{
  "d_mlp": 1024,
  "norm_place": "pre",
  "norm_eps": 1e-06,
  "qk_norm": false,
  "init_std_up": 0.0235
}
MLP neurons of a small language model. Each row is named by its layer, matrix (gate and up: input weights) and neuron, and shows model dimensions 32-223. Each number is 128 + 24 x the weight over its row's rms, rounded and kept within 0 to 255. Numbers have three digits each. A neuron's up and down rows have the sign that makes its largest values positive.
Before each neuron's rows, "fires after" lists the tokens most often just before its 100 highest values on Wikipedia text that the model never trained on.

fires after: "v", "p", "c", " F", " v", " att"
L8.gate857:146145091105145133124113102153143164170141163096122081140166100094146187139148129136147122105138117114152084121135179170161108083128109114123081162150140111137107128152141124125116113151106085148086127164108086138155119157120094130093135181134160118124132108162112147127110094132112109125153090143207140098125139161096146105100145123120106128109132138099131153132123125125083159140109150124116097137123142157077127133145142103134102102144129099130090133155092145138144165102114163081101148178187100161128165115129126105119152135121137143114121134095121102136174107185145135163
L8.up857:130129112081119134099146136116099118107144153103141101128128173115093145111127117154128154111122139144099100111136109132119106159122128121164128147131106111110119141116150100096138109190143165132109130095119131119113124146140127141134166109097144130147114140124090174062104098126151081126099087159132103101102110144109130104152118164144141128146109135124162182122127149116168154117125155138135081123139122132115123119122142125164095140164179120149085171119158126149139116109122152141053122096154154151132145125128128108181132150123132168112145104151107174120141114136112078105

fires after: " L", " in", " F", " Al", " l"
L12.gate349:168140124171101112111097111112133138105142070124134142094147100126127122174135123142132155106175116144140124147097152151121111136115114117134152130071066138133090137113093079135150147110148115118143109111137121128092172119104131099119145143127107113137143176135156121123135132147138139147141133096139136097160107142125126109095128131102145145095137106134128155123144107126158110108159125153095148122114122139157104189086147153128109092114143140197138132128107148106124129160151167117119114100142090114146178079154157152106148109121170180104132183106131157101128122125074159114
L12.up349:152107150149126127152126147138144103167139102129138139131076096103113136132105131143146136168135172136117155142113072096137151114119109109128134144077139158143113135115093108116164128125097118081088130102161097131126130118146183193102120135169111146110068086133068138126128101103101118118159136172151140144135068137092095165124117131130139162107162151148100125135151089137137151119111105155142113149129117098115124131161118105098130130152157155118094106102154141126155118186081100140169115111145138143175136080140103114110112158157131153133114114131150135108122115102141096089

fires after: "l", " S", " L", "S", " l", " o"
L7.gate934:204127111119085111178154139098107159159138158110111115134159104150135122158158154103092150140118157171119142104108153112120152128109118085148128098111126106143100111124132086156155093126160170140171126114075138145107174134164118077123107124115155131099153149160134152128114126147132118145080122131126170124176106152112120117124133154131137122136115171182097121076155126150110144117094144156104126099118128132126163124127166155134121115145167133109122131115155131107107166150147176115147129113090127126115116142133184158107191131119134138172118086111149146169142073112132114146
L7.up934:168120153128127141139159115132138080135131112126146125122116092157134153125138125141175135136149139096088144152148096157118131117122139103064170119105139150145119101134118122108146098138163116144086133161118155156121102119108162136127131080115139149157185105122109108142120154124103095129118148151133169085097109116102114128121143119107182150113157097099141146156151129126132067140092127116126135143133095132151163118109083145123128113101155125139114141151112118154137134127079141175097172154130173140161148105096150136118097160100088136132110156104098175091121129147181153094

fires after: " H", " J", " G", "u", " g"
L8.gate619:138114111107117170117112123123116088200155125161112155148142181074152098170110142163131120126133103131147102129144114144176138137126145085135129148135134105114134152104102164155121166183123134133099125104092137151141171140149162114137136120166111119160163128137106066113155151139165115101197155121107117122115136074114123139111141142117095103170138108124101136111142088125135148176119123113117153120119172111143126178158116134151103179147124159129168115115098140153105113102134139112142140098146133122146147104147140129128110079110095148096148137130151164126078122118106176164
L8.up619:179119112128124151108149102140155118145115131155147118172160146166112138104099100083135173185103125130114102127166066174147081175142138142120144131155143151052139117126125135088101162155123163095084130146122106168126130157138126132130156120140152116159089130155113114127155123169097105150136133119132172119134168132106134132140079119070079154157140140115105142126138148117139160098128146125128115092096130129106093126090156141140160117147094173111115144149108134154133098136103107129146113098095134150099121149138129137099148116161121137121137153155100146137127137147137103126

fires after: " st", " f", "O", " O", "est"
L7.gate914:128079115141129099124115157188134102138125102114165100084130132168109178164163174113129174153134118135144099152087119132143121098175103129091141158114118135120143144132102114115127087120105148119125118147153153151121176150130114117145088092107110126118149111117167087152181155113132131125140144126143138131136078162146138125175110159113110145098116172130133138112109153152155134138102122128124137138082140137154143120142145153126136112137117161175122141136148126133151084106166083080132147143193090117127137084143112171183143120116151117106087160150122117080116122101135151127
L7.up914:153137118108145100155106112134134109125133121126113057084100100169131125144160138123129136192120146141136064106172117090101139142150123123145133106090139078086159073151129119106126090075147109144115120126109157142115142120144116119141136126102125096125171115149157149168157096114192148115108120070135130130108117121103131110126129130098124105104119118136115133130140144151142136102158132136157108091081169137154111108117060135145116128142093146140093113134145123147117103089114153117095150125119137133130113146133119089141117111170106159130104134099123126083121166142150129144

fires after: " V", "v", " v", "ot", " se"
L8.gate467:119136112125136119147159128145094123178177138175126120103137176109140124127095122153159120180144136149115120133110146127133149098147091130097078141151133130107147125117080070126098156122116131117120103159070107137184103149129122121105094124151151173124123141166098137120125135129122156132107107115135119141143109135137129137113080151146146106113140115124157111151152101106137169131130112151103131109162133155097150078106123141183094113168151123164119148152127158145106056079123114104094152146149119125120130143129125117132115141104193135108107088115142090120129080140206097141
L8.up467:110139152131115169120125107130124177153112112167111104123157111174082121095082112069142149125067130168068106122128117142097125119200140137116131082116109168132128138121144125105105137093135123141120093114102114128124120155154121194119153133119136150101095131130130111170138107101130137072114137145161131159109111141141140098107147118129146113138135103124136115137156098153143134128137097168149130101112149118138168124110145137167099129120142124091156088144181149124128126093116104162126093102158153185158149147109125114143124149116141130153099125138171126091120090117131091158

fires after: ",", " f", "am", " pr", " F"
L9.gate763:112148146118106110140106132137117115116137122074155116146173131117130158114127131147129131168111119119068144117164181132125134080149109121167102167123155123144111159125133150115124128134163154105127126122150124122137151160093131145115149101113091118140114126154126151152110138146123155123104139139140102132142106096099123138116132119127144165108118151142107126170152141147123120105096093124142091134121166121105174081127123113126147161121126139139091131164115165104170111115133128131110100151132143144156123130098127155136123100069203148176092163135157114081111139115106103081
L9.up763:147119127123062116101125145146123109129142101136145144126173109150128108113155112132154130141136121128078121100099133106151144126120179146123111080113144129118154147135077166104125135150106155120150114134132137136103161108086073175124138093128111134131127125164136150131123138124115097133085164180107154109111109137119136137156141109160098167091165151137103138140138129135154144110124105123149156137161161099124153134133099116161103116081150126150096186101118157137137151150145095214092175129138111081130123089118113128159094103134155142121145095185124102138116137146128124087

fires after: "b", " b", " the", "\n", " ="
L2.gate95:187150149183114148159133148105132124153123138078116162186164151148121110131112075130112129092127088126131147092129155152127150124128153159140155134139144122126087142170108095145139152097127139141110133135096129153136174101101136114166156166158164120102150091142102088150130137101084103121158136116132112146139109147079120150129151075120119135148122136122135136156127115104126133123132149088157189126112115161133136131126130146130106149183098077096179174175146146104105103136133094118112120144153108134119090115106159161117121118125127131158121099155144163142154130116154104138
L2.up95:123134099149104110151152114121125116156087129113135064125129108121088083111136143122136120139141130108122136130118130135118131098125171091149153113105135083137112124117136066160116169138124138115158163144147122124163068110125133128130162146155111100104120162157118158165117128134116131114178136171119154163156148171111128132140157140125097136117093128142130137122105118121130150137083164125118154169154117145113122124071110155145117150076127168077123188142105091125113115128104079150183157134110114115111135119102134126115133176136130148132122129188133138157171118138122120146

fires after: "-", "\n", " \"", " (", "."
L5.gate13:153119169146115116129107145131111136117120136140142157116126149141123130064143121160103136100102135103104156110119160131124121136072098151148092124154143137098125144143108108120072121126115122135115127107127098111122125109170122108135155111131122135150142124136118133139108188121121121166179121118135151106181135135126123112105092084146112136152137131181135101132165139141112097180139126145136141169108093149183131128134138122152102140147142148090136143165064085162097166059100127120131156131149136103110139114145102143163129098152139170093138116079086171103100129135130149112
L5.up13:093147134166125119137107108135123111119124161168166126090119147151138112087149154168127166124121124076117142106125103093143126137077089176141085110171093116090071161116155133104156134133093135114110120157119123085107124120104097125114136106133156115165183146116102119121116158152130145140118126102094158119122129144115138104127101125135137114138154160103116144103141141116125099119096148109108102195096157149106101107126091135126130126157131129076151090118100104136135104100144149113139142163113087110091105130134148125117134130120141139098165095094122110105159138157174129112

fires after: " |", " f", "s", " F"
L11.gate984:130120125160145100125096142126163161105102161128121115156169069141135137116165079096142134143154110093131077098108174144115124114107110134167147114136111128132124121116140117149079138145144149092123083129180086094117137117118165169139130136117105149147104098116135095127107111124127123093188140089131133117171112090138153167152105067086134107119119123144119131188120118132132125132120108134121122157117123126143103118154137126119100117127111092113149084144142172137129109116150120122102118118126145094168134155140130188148142138079111155151101131137145118104114157095114172105
L11.up984:126146134126150135108101125136132135143114125164103161139137113150141125096125099126136150108110129097122084091081147135110187119104101132099123119108111142154134113093129150112113119144119101128128136119156094109146151149103106119115139127156129110116138090154143128069136123128142165132157074165098116100163109129129087117107112096198110117158178100091144147144142134151122152105090144154155185136104116122102100152129104145166115117133123119102110175147120099132206139153122153143121132145077155129149083154153104141134086134131125120155145105117140132130113101076131146129

fires after: " f", " N", " F", "F", " G", " g"
L7.gate344:130127093079096136133119191124172133148118153133147094138081151129121118148117121112120136147151082115118139133128154126162104133124165147114104094144096113136144112130131116135139172147170151116159095120125108195138134134117139088118138187191133158148152148172132142139117120123099113078163093121106123130110128097147141151105127116117119138161123129143151150148102140132134148111088145150078157141094093146171109167140136157120136101134083126135086142121149123104103131139107126108094114161122114112139118135128106164142134125093133142107135136137108151097127099136121132120
L7.up344:189106151169126088109115121159146129143119185119109103111122133167136138159130145099124161134154177143158088099121090124134131104122114159167158148098114118072159134126100151149117109170133162093143121123157117148125150154120188111152158130138128142134138123149172145170137107178105105142116128130119162127100115134157124151145127141120130140088135130157097106134146166119132085137142153138132150074148141147138156164163090114120136145156066136143095157127111130137152088157095153110132143088136163150134124139106120157139100113103111100093087129152103109141130106093146129159

fires after: " w", " y", " f", " Y", " W", " F"
L7.gate829:118132112136129145095110113144158128146122106111141111113162127131127122163163140173163140156152159108160142148087141128145140130138108134113132162129157110150145142126122153104099138149109111093165076149123108110119146123124142116117151110101152110123190103165111120116185151119103138147139080157159107137101110126106105166148182118125183134156100134110084114167139170117101115100110136106145130128111154127076134107129109116101115120134112086136076107161151103125135160101135170139141144154142134149099091123191113127091139129135128167124145098155112095122123129122106133075
L7.up829:158088110147102134092099139117126142137112125110121153139062110096133116108135136129109163107121116147134098138134149113111132141102143141114143128120109121103139173161109114122096134166123110129106148111127067127146137130155129138147108124149087160099164077127094143136115115136118089153129138107116156081140112120118123133178097146192123148118150117142152109157088130098147138087112134132116075119108153106115152126148144067137102102103137126097116135124138162154121100145121085136110122159134120086144139120138106128141134102107108159121181105112162127154152140170102097169

fires after: " V", " B", " v", "v", " G", " b"
L7.gate847:170096142154086111164129148121125139098182123121145096117118169127106137147104109120074131148106120146131151159108089140127134121112109165111121123178118154036110091090122113165118111111163116133111146108097118096155086135119119096102132179162145095110209120112148106156117155152128154133146114146159111142125144139109174146145139129152107115141103101155107084094136107084114149157119141160103111116171141151121155092106117090141158112131179113138107158159134154169111145135126129112141122133148111156112121126130168139140113117128123147124126163176165127104110099135149173136
L7.up847:149155099104145183168143114133072146132105119130082109153121141152163112117124112123145155118127105127126136160129114119160154147097119105167086129122137091088136154153111125119106123140154117076109107109152107163118114104141130120119134084099099105173159138140138185132146109112111161099101110135101111119141104127117144105123170125111145102145123104116117092125141119110098157120132119184112138119114169120139178127160084111141120149157108132161141117073118104120127142108154095123163082136154141164128115131151139184143146160154128121143132136155129087124140121117128155168

fires after: " |", "|", "ust", " also"
L7.gate165:168146121129127121145132153123091134139130146157103104153109161144157098134144132127112097149125154139142106144148073171135141127132156153129107102130107191094116158120089132118066146144119148080117147115114099079098100138127091142162130139164113123113133139111118101144121120152125161083102129139100157143156103129098111110146161098117087136135159141157140174162154184108082128127140083109129112167113105138119108174146081084177169109098133127097134133119081159117112131106099138097114106158125158140138124144165111143123117142155095113105125133109076148157140116129098179147
L7.up165:157070149144176155116146150124130160125170151140119115101095133157124070132133129105117114105133144126119128139113096122103102098110147172148162142143140147129168155118147126168104126152131146128110153069133097140081094114103121129138130145138101133108119094103105100100125172181154152150134152132081138144153096167123131090155166128116072134155160114115116142154096166105157162136117119119101089150118126144128091127141164100136135116110069137094151164122120112126095126099103193069102145122112106150103148153111138139124132128145143150125106165110117179160155141130109143139

fires after: ".", " and", "\n", "'", " =", " T"
L2.gate601:140111088139168143132114137126115161170109135103114135162136133135145129122102136132116124155108128120102105103142160132105130124125144151161126132138181054141164145166060090139134136132137130137113172138107138151161156102107096084110122141126134117112168149130117097156155204127129169151137118143148149124086147134123115150129135106077146084123142137166162144147132083135138139108079100082176122142074099122120102117093130090141128105108140124125124080165133137135115121100095161092118107104141144078116144123126114122123132098154139135146156112153127103144152146148154180132
L2.up601:145125136100130085112109111153125134164105164112159095124138117118147107122141150138133139158161113064114127086139122106147142163139176145147105125138130159128073094102145103105121119126081120150105164125134145156178117115117128103145138126159102113113109131145146170159103172114085124153130102146099147124111077151076198161134123102137124116124137115122133134138125095088110154117105142113144109148095116125121090134095114127144121123079121116120110120155135105133166105128117164134138118136102144097158124160128105150104132163140129158170141089104108102164184098156136104131